Weights of a small GPT-style language model, trained from scratch on English Wikipedia: 8921 steps.
MLP neurons of a small language model. Each row is named by its layer, matrix (up: input weights) and neuron, and shows model dimensions 64-191. Each number is 128 + 32 x the weight over its row's rms, rounded and kept within 0 to 255. Numbers have three digits each.
Before each neuron's rows, "fires on" lists the tokens most often at its 100 highest values on Wikipedia text that the model never trained on.

fires on: "'", "ic", " that", "-", " new", " of"
L8.up1727:154131130128089097082116135101138112111113149066123091153145190169116112143124117127081106107125212113137088125147200120107099149148190114178184131159149176166124157086138090151103099116156139161135109178175153139186160136158110147171109076160153180154087194121124130161137155096123130148147155155100134136130130160179093138148120128128115144102106113115148102172082185134144154087189

fires on: "H", " Ha", " H", "–"
L13.up1345:160101053174145126111104122122094163170091152135120138134119081090137125155110140072132131074111133130131139113155149126162122172099126171099128095161092175131087153143177142156128064162170152198137155151171079123100143090130092126093127040134135127116088084083115125144154112111132137130152099164192127161080183199169141107122096153074185147154132130114112130077109117094090112110104

fires on: " in", " (", " States", " an"
L8.up400:136105086132154088143105126109123147144128150092132140125127141141104192117144053150123083145121136136139131081135087117123100084118126114158152152180130063208043153143149109128104109134169133085090171095159155157168111164138079146097141128125131068156156132143136079127126110140125159122105073114116093072086139255124161137162133127170155138109115170111159113175057107161067094121114

fires on: ".", " ", "st", " a", "-"
L13.up762:141127136113141112069132127158142131121146088057125145071093172128140121127202130080049147076080147120158160090124135092088083154141136072179091150151195108146150058102137112143191142139132099154148111127109163065176131201166104123139084122164164117105124116075087134091151163157114182105176173067123081129147045195150141131169111113165076153096063072166157091136157187091121140085131

fires on: "ce", "ro", "mer", "der", "mi", "c"
L13.up679:092152135147123139129089131139194146072176143117153153141104179091115134110145104141104151126120106100104123099131167158126086067066128121195111118161167144110108096125108107179164127178148143154099094060128108105145137144133098131163108089159131122184091133073134092109100098120093176126148141159156144108126095143156139169147111015113144112162146112157145136093172151075115027161214

fires on: " po", "app", " Po", "’", " per"
L13.up810:155135114161150145186127153160159151131136157154157103117173119128098178103132163163077078125148126111238095112144165123097129171191098101100078106174153103123130051098139130167122139152154061097167157132089141102151081134085102140141136090186137069151142108184105099150151108106166142153165109132160099066192096114103128124128175116170075127156119127143168068085159133107145145172128

fires on: " and", "n", "e", "ly", " to", " than"
L8.up1767:129125163086116091042121114088144151156136138122133097116086160095093165098180097120152164152105139098116112109120180133120132141103161101152107148157232091144124169125152066145122121078099020117107102140088159114143137108152091133139114155203175102120133105076136146169116157037146090130170135173145133061173140096133103141088117081159111146067116107138133114153124136170124151186146

fires on: "\n", "ri", " +", " ", "ry", "ed"
L8.up886:135155151143152115094169168104138118079159141107183123042128130118145164104126104098151174125133124058079066066131131075162098099138100116110133123140137093141143143101103146108109119096124098099112035114138142101123118111159110119159103080136174161129078125124142189125116119114099171121118144093135106106080096154125128117096128082146078103084142134145118111153101132162140106105139

fires on: "le", "ce", "est", "ight", " from", "it"
L13.up458:083110125160114151145116079152171101114127161143103139145078109120106131144079098117081173134123144121140136086145105165103113156112186089164193151088170118141102129139151086095127137146104087183167114135120094026096137156140126075150049048150122153122125112098159082115153162074146151157151168179099125149139164122205099182156114143239114133169172078082108126071063122118116105111168

fires on: "or", " on", "er", "es", "ed", "e"
L8.up194:144136068117167024134178092096111118117144138152084108106143142106106103117147168153120113126150114106131097173113120135133130089089149121086149037149157141127079105121173143175100176141098150158188097167156136139167086113084130178144142124163105135128097106123087125163122164169127163132124135169166130138134082132127150110095118114132096132151139074128167160118143131098134146173136

fires on: "ed", " a", "ated"
L8.up851:157158112105092074136187093219229081178127108111097116133142132114158134176184151113102076127098122087064130067086127126112092169134107120128194137164163127155171079140136153130110189136122124129140119140182120061124109106142113149162142090130149178104166106087121142154096116151150118087206108103101062110107120148172171189130225130163170087100156130152161132130130119097118148073074

fires on: "in", "e", "es", "s", "i", "ni"
L8.up910:070108120100078105043089060136080144152170117146123141162114150092092132110150131122141131144155139118123155060153098119122181150103162096100131076147238110145151117164143116143142127119122140184127091177128123190134103080123153144099074116138147144108111102113150159157145112118148161106113151114180114149145162145124067141113171156141140126128104096162133128098086123077095161120141

fires on: "s", "ic", " to", "c", "n"
L8.up457:172136071140093147096106109138157083147140205166127090149173136144119191162130077202091183145097136103120117093162151083094126081069110120147189090135128107093076144161171114145118133156132097107084098121137136095167120157084092172136113146194138098135074105094125103111126152138137157095120084167164146099160160125137037097089175119114139154062178116134128104120110145058127145105127

fires on: "ic", "s", "e", "–1", "t", "g"
L13.up183:136067097197127120110123128047119114181133161093100134162150121147102195150096116128140148142118147150125195153189117175104094151096106132102133134197094124142085179106139071186103082181147124151099052139135098132160114088131123150090119067145129116124130113133104102182186143116112103124146120155146098124158097147134152116121139159102122101097148134138130083122077103083116172114110

fires on: "\n", "-", ":"
L8.up1292:200146141138187089085135114097135147134137133108150141093130156058126132144123086097180166105138136100108157124138158047114136075124125133143162147151196121119166147120023111158163115143188125158095120150172158106146115144177050114123046131125096131164124064139122139097078119175132160091159149012172079122107149156142138203128133111174087126078095130177155106116133176143161111145186

fires on: "n", "ing", "e", " to"
L13.up1191:130101061118146123114124172128141165147160167193122060137209125128206193092159064065121093097114120084072140050113163134044160136160142148123120137131137085097117122111141164187166116165110148164105102144061091074137103147182114043143133068093141135201122160163093120139100165159162114094110142133122128096100136108076145128090129169119178069168085089124105153118189145173124085134096

fires on: "s", "ed", "es", "k"
L8.up521:123149135098157105114126076169123129129182176133079133161096150137072142155154161093105106128088115113079139070071072122073096102177139150121140099149226119128118136147134080097090133076131159171097086168139164186171124079083109143128175165097096141167095085070083101124173176154138122115110102144204124112091084146093105161101086137130102171101065082129119086106128155099173100136139

fires on: "e", "s", "t", "ed", "ion", "il"
L13.up885:145124166155143110066124108123099099150153148094161151097126118113076142072157130163099131121123183157112137104139093117113112172127208090092171144132100120155175144135105146114026136145156137129084121133150083168106110120126132167119145088175147153161097154125119107153183144121068077097128164117181116103136068178095079124189125114086136109073124071119122134138125114163116159079153

fires on: " F", " Th", "th", " H", "H", " Sch"
L13.up62:109054129142129113079121071136098178191149124086139100111135132105090133104166177126182065106177101137075161120143080078196114158114165143134185073120213149094110075184196119207121051152111151130173114124157062120119195129121074140137116127136136105148118082141178119154198124090145060128173084123159166095190140131146116095174151119116120120107088070132114156112077117175098148193157

fires on: ":", "ri", "cu", " of", " ", "un"
L8.up1752:097139095114156125066104132137139147154170215150124108172096133126094133092109094120124161171136142155127152138174152130111114081131166067133179108117063154191107058161130049133136092156162091113139126113142123150181113157119142117147147080160132106192060113105163162072211210108168131156117130131157133127125145132115142155101175135139147161094153147163108116166070154102108140112172

fires on: ",", "'", " among"
L8.up1610:099121096163124149148081136099208132157124091141145098131193125144119123080121137095111062108166174098083142107113119145075130175139150121154179139106132092172050154093108077186076086124090111178156166167084131129173134099043153158130172158160170118140159192112148078115154100167118172140133146120140111148133098198216131132115140149152104116092063067068131169157155145121112135134133

fires on: "\n", "'", "our", "ed", "ance", " as"
L8.up1775:124110129141121095146092132142147166127097196138114101098158139173104127116144105159099090141104191117099201132129114165111149133109145158165118126147163119112164079114129083125075113143124166149082096125095124111154124160126086135118119073090142164138144114124155175078118113145100180132158102130134133160120110165125170129083113140232113149150138175147115173210107152106090137108141

fires on: "ul", "d", "s", "l", "um", "p"
L8.up1441:136155120088136113137145106160165101132139082112169114163083085101162124089158118145105084099152151180192154118099118125162094176094059117177214110152122116130095185121153162204093135119149121052089105125133111141144150112081059151114154135146157084067110146100157132188131136114174119083180185156093110078119074113079122098110188127156154105129142099116156113115139094127136176079108

fires on: " |", ":", "-", "g", " life"
L8.up177:113115067029117100137136129127121109134122121114104149124136060091122124135143161059117109145134108113098159076092137109131131136054104086122117122148125113129127079112108124137133155154164113117060111116167127176173161102130080120124094130155209116163083144151041156157146071160117142091154115097148140134160176125162137153064154118115122135165105100129121079118116172135094180204123

fires on: "c", "C", " Total", " had", "for", "ight"
L8.up1261:139097120122127131127143118110139129162080152090097166155153104142161174052135124129145142091148162105101140118086146071082098152143121138117100085161139099131104068089131145146122128134091176124143085131110111134142118161145099160152108111088148112138131075135135142151151152122108147108121122090151091103100132141107144119152096088139127123134148138123165149111144103130118141136128

fires on: " (", "'", "R", "A", "D", " |"
L8.up1114:129148115100139063123174091076156151104113160084144165124094149133121156103107082093128156097142131137184116086155075161159097178139179128146212130112176107174076140106165150141128087156137118141101053163151195090103156147128137137131083174082166162159108063118117121172137141151122172071118118083170129154113124184111174078170128142127158148131115123166119158113135146085156125106139

fires on: " can", "ir", "ud", "sh", "har", " will"
L13.up722:111124089100127145132103146123169084155168131099136131137092198090165078088215123038153134136143116088154098097161122159154113179126136131163137114089131174115071120117128144098143120173159108139123083131167115087085115134131125157125053133202167141158163154106100125113131113111157189120167132109096139126153161120108045156196109144125094141104170087153144138120163088135107121138166

fires on: "g", "l", ":", "History", "st"
L8.up482:087123087086136130148149146140160197105111100098157127172178154083057155146095070111107134078138144164089117086101101081143082203081117091183093142157141120120155157113106127133116139130145153064096031129180079116095129135164111123153107142176164115138097167090153113134179099129171185095135171100170144164153064106138119160109131151063128178090132088155131130110118110153146128144154

fires on: " a", "ed", ",", "il", "ic", "it"
L13.up1017:166109106102192137118116149163152104116114168146118154118126215156095157184124149102086113125129145172103079116160062117102143160101097101134149124113174174139136105125127097143113121107080102164135150143186092122156126096134101137161106090148180125191205084073124174151112125143108125088196123098097114120169116178212159073157169133143112096059059117141130089206168223129169080116133

fires on: "-", " and", ",", " |", "ly", " to"
L8.up439:154076152109165079169103096171121097142183171144144082084081128107073143169111076135135153090128146093104121126118143024139133161120128129089118132166157109108108133114087127115098083127207161145091149155130124099141151079161066103157057140139163172167112072034094113076158109150129098126116149137163137126076113111101122169074147050151123108068096113152125091122112198123132132150141

fires on: " ", "ce", ":", "mi", " in", "cent"
L8.up1204:159171091123092188112127115161117135115151189096124121139151128141118169098153092077105141163071176123086116078129112082110043106081171099118162095125128130181104098109157112183089088181122129131201084048152139108141145127177140106145123098146163156149128163141151103120223098133098142091165143144161197116120116167189154173108158040106137165095172126204129125123107177147155111079117

fires on: "p", "ce", "th", "it", " one"
L13.up328:096124092086099116074121095188137148099118202114134160166100139112154118156116080112103174077144121194110107115149138132106145161077135124168147155148201095158153069119142139080128142079102132126089091157144095109121153181144108135111122148144141150117138118116124136091141127130112185161150152215208097188108138174142121135135156163123140079073125136167125110114032084159192094160173

fires on: "bor", "our", "mit", "ed", "or", " However"
L13.up665:169101164132095132141148111160180135125089115168165146152175144212131165132136140096065172119139146118107132104138137134092184141123138108140105158136114126105125109107117100174122086168134064112132080091120220133211081135132146128102122132167131144186127093074110142134157141110145128141134044124184120124105110174214105126108117075149101119203170126145120181208131136133182103127101

fires on: "L", "D", "S", "R", "P"
L8.up759:132148056152134128076149077122128114134117088151178108102090152155119104070088076129144103100140160140115123177138083122144141209140176128149128154137114138143078133145108097143081123143177146186098056139132095117157132196146143149098124135071090135086146116133138152097109109170200115068148132095192118125129109174176124175114070063154191116161122133170131188137098105138172169124154

fires on: "g", "\n", "p", "vi", "ist", "d"
L8.up391:104140075122137108113191130125113126101172122072158072121103148176109123128189130140088090066131097090170160079141168169121116139103129115044131113180122101118092178134169131139182118135106169127149102145154130130168087112141083137103101170136130125067148164091096081165132116150194120075162142097079105111151121068155154084094175086108089086114168092141151102142131121099140075084147

fires on: "d", "ed", " to", "ing", " in", "n"
L13.up411:159048102172184134168160078111158131085132156099129096088135140148120148085130075133110101118142110074145086061133189054135067162132195140089117120094124065119060160130128192188133075130158173139110148141117124072161125088152122162135170154117162129150140147105112086131124178142122140129184142132133131144093106111196136135141125074095118120123144073132125105114158171127161067160110

fires on: "n", " as", " to", " with", " and", " for"
L8.up628:138113080070121062073130080062161098130143104132076130091148126127159169133120090142119139143146137108122110174146170138148110085111074134126099073166143090095088150090098095130123058137138112207100111186076131048095139057152087120127133121178115151194130127125108104097136200125157148111146138129120090113071119128096088133086128084129170103076093109118142157104103097159102189175173

fires on: ",", " and", "\"", "ers", "s"
L13.up1725:136209131113126147101125105115168185094108093123126109119127148178103106113159151119104060133192112127142173160144195104115101205131178119170121140104147125149130126077109136159162114169102103136139119139076130088139111135107118129126220097158122171132125133118161131172152139115151132113140124099135140111096150205151092128101138095153064126130117063107155101057123132093107180113046